From a checkpoint of a small transformer trained on Wikipedia.
Size: 19 layers, width 224, 4 heads of 64, MLP 896 quick GELU, vocabulary 1381, 12.3M parameters.
Architecture: RMSNorm before each block, no biases in attention or MLP, tied embeddings.
MLP neurons of a small language model. Each row is named by its layer, matrix (up: input weights; down: output weights) and neuron, and shows model dimensions 32-127. Each number is 128 + 24 x the weight over its row's rms, rounded and kept within 0 to 255. Numbers have three digits each.
After each neuron's rows is what it responds to, as a language model described it from the Wikipedia text at the highest values.

L6.up291:180163146118101130135125148141131118132155120164110104127122120080124157143133138129127128096074134122158171132172116130180136150105130102111151147094110110167124131149146126144145090160144084075130110093119141147161128112130139195126133062115118098161170116135128115094123108123098101122
L6.down291:121138079123139127108107139138112127115100142187104131121150125159135092152146118125141160137115133101123147100115123112103170148123124105088093136134173062143159114083118122141099132125103131096155130142121112111106108152129109136098140076102076112135111101135124160154092133089142125133
Responds to: Mid-word fragment pieces

L6.up79:107109124136142135143144099100092152154131105162121100131141122119153131132144125135146120137135126105132120164137112154150134062141093117084099089112154096119147090165106141126108109169128100126194100145100113120143127141095130109113152088124137087152154139136122108099131113147118184110
L6.down79:153086115089144130119132134102081165093138162088123126193095121148101178132153075111096125099118099111104111150119160121137082145097131150168096150132138139133155131123135170089181161130144159136080125142120100145110154118108132156129133116155099119151070116104119188112161122112129103153
Responds to: Conjunctions and word-piece continuations

L8.up109:103154087125119123119129119149121132148135083136119143160119151152159118125080143104124135127150087133148100124085161085081122089120127102143116126155110157133136098131105152201122124126130148167178140156119150128149170150136105141155140108106150117154114131165091141182116117124157126154
L8.down109:133096100118109127118064125142124094093152125126123131167104116133154115097130151146110157123127143120094141081131127136164148146172118132129121142110145115128107117159126092074112141119130099116127143071143118097127144117103098139152069130099124132125167129089157139147100121129094159102
Responds to: Old and of pieces

L6.up863:128093150153112146138114093154167122114134109105154122159130083084155089147108104105134113125124119140085144161140115148097128114150121129106138101071103115107137105122122097106124153163132103124122137180125132124135118114130135125118106101120098128125117124103131100106155116092137106128
L6.down863:139114153146140119110157167143116147141167101119174142161160137130118133114114161070131143125073098128128147123154155109125126098139126125122106139098124130159100147116139133168130113105124107156111161099193164084152082083125125158152132163073093132107113160151135136077126099138109138103
Responds to: Mid-word subword fragments

L8.up683:108174109112093066170098109107106153137162155113120115071082115152112137124130118098130130169083138141138141092147099108119138144162161148129107119086138120152045119123124133116140096129101115124147119148164113093166101099125123141139133118105144132115121130139142082142138090201114117155
L8.down683:118139122159114125142133121139141085139146126104148115121151132115125097093151144088101141129121109129096107153169127141094078151138149169092072130098147103137101120101143157153130142139107091179164112143125159126082136149114072148105134101111128145118150142150137140128113132185150133096
Responds to: Mid-word continuation pieces

L8.up589:126129201156120134166153156107133130162107138145153132099158114119148137091096160125115120118132093127136078116127139153138105140141146105079105138147159111123101139141153132087142122161131132085150124117112118103168138135114166152098097116067155123120090139121119109093135124157119152079
L8.down589:106129110114157157085141095128121122153104061147098145146169123197129156111106125116110120147109146125097101169081129148163155134138102150106137148104094126140115130119153115074114126129150123100158122109097132150105123119148132129142151132158106117171130145097064135114100163112139148148
Responds to: Conjunction and adverb suffix

L11.up793:142156156111152080129106110133144127139094137147126123119134113122083133134145126123132106147137174134190133109097094133134131116108117158080128143112160094132146125169141129122099132153136092147145165177131138140127152096125144157114151141138121135107156144125114139157135142127099126153
L11.down793:109099155121138097108142179145084138101105121090152114141165136113145146117109104148131103097181082082126082131131150143145154149207131116126152155127108091136100106134159140098130162164149123124145125144117126126147148146113099106119171096126130141129139156106134107169125137159126088108
Responds to: Mid-word continuation pieces

L11.up609:151142082134112124108159111132144132102140176167108105074152119133150107103164143136124146142072099140102156107085122133104150128139126157099132100146145142126116131153149104124131151152129104136150146176151150127170146139110127153104129120129157112178122120139081109126152090137102142112
L11.down609:144119166095118133111119074094120119140139153132118094135133116133103128129162139088140111114154126120126104136093109122106139102144144149127114180180139100097133121136103114123134128116138135126070145135106118136108074141078152100104145133102093127114075151164120118104132118145132130170
Responds to: Short word-start fragments

L8.up36:112147134137123176108134162140136134100087131131116077165139129153103094129129098121145114144112130146095161097090106157087109102097093098072116134116119170120119160151138161105110123106122145112146139162115110153150146129091116157095125132090115106119184135134099119077089139139131139136
L8.down36:109097107142131117144126092097113143192099100147151150168169085105130079146157132079132124134104146118156169135126125160123111161158143112171134139112157144136116108117107133130119127112151142162128138115149151141099129161141119176130098183180122117124126124122098145107145121083122121129
Responds to: Word-start fragments

L6.up276:175150093061147134129120139142147136109098140132137153079104120151128120135130120101117077142150122124123136114162117126143160140077133146132106136138110110131116136123079162138135150160117108129106133144153132101152155167170144101105118117108146090140106139109148163104118147110103135136
L6.down276:105143133125102126088120106145098118130170122119154154147118177132170125092161159123093123113138122125132129138133124093102141146167131083172125103100154158111120130149139147106157110137130126134101145136126149087113133116152134126133095137151127138109169124113148107109122109146173105132
Responds to: Early subword fragments in names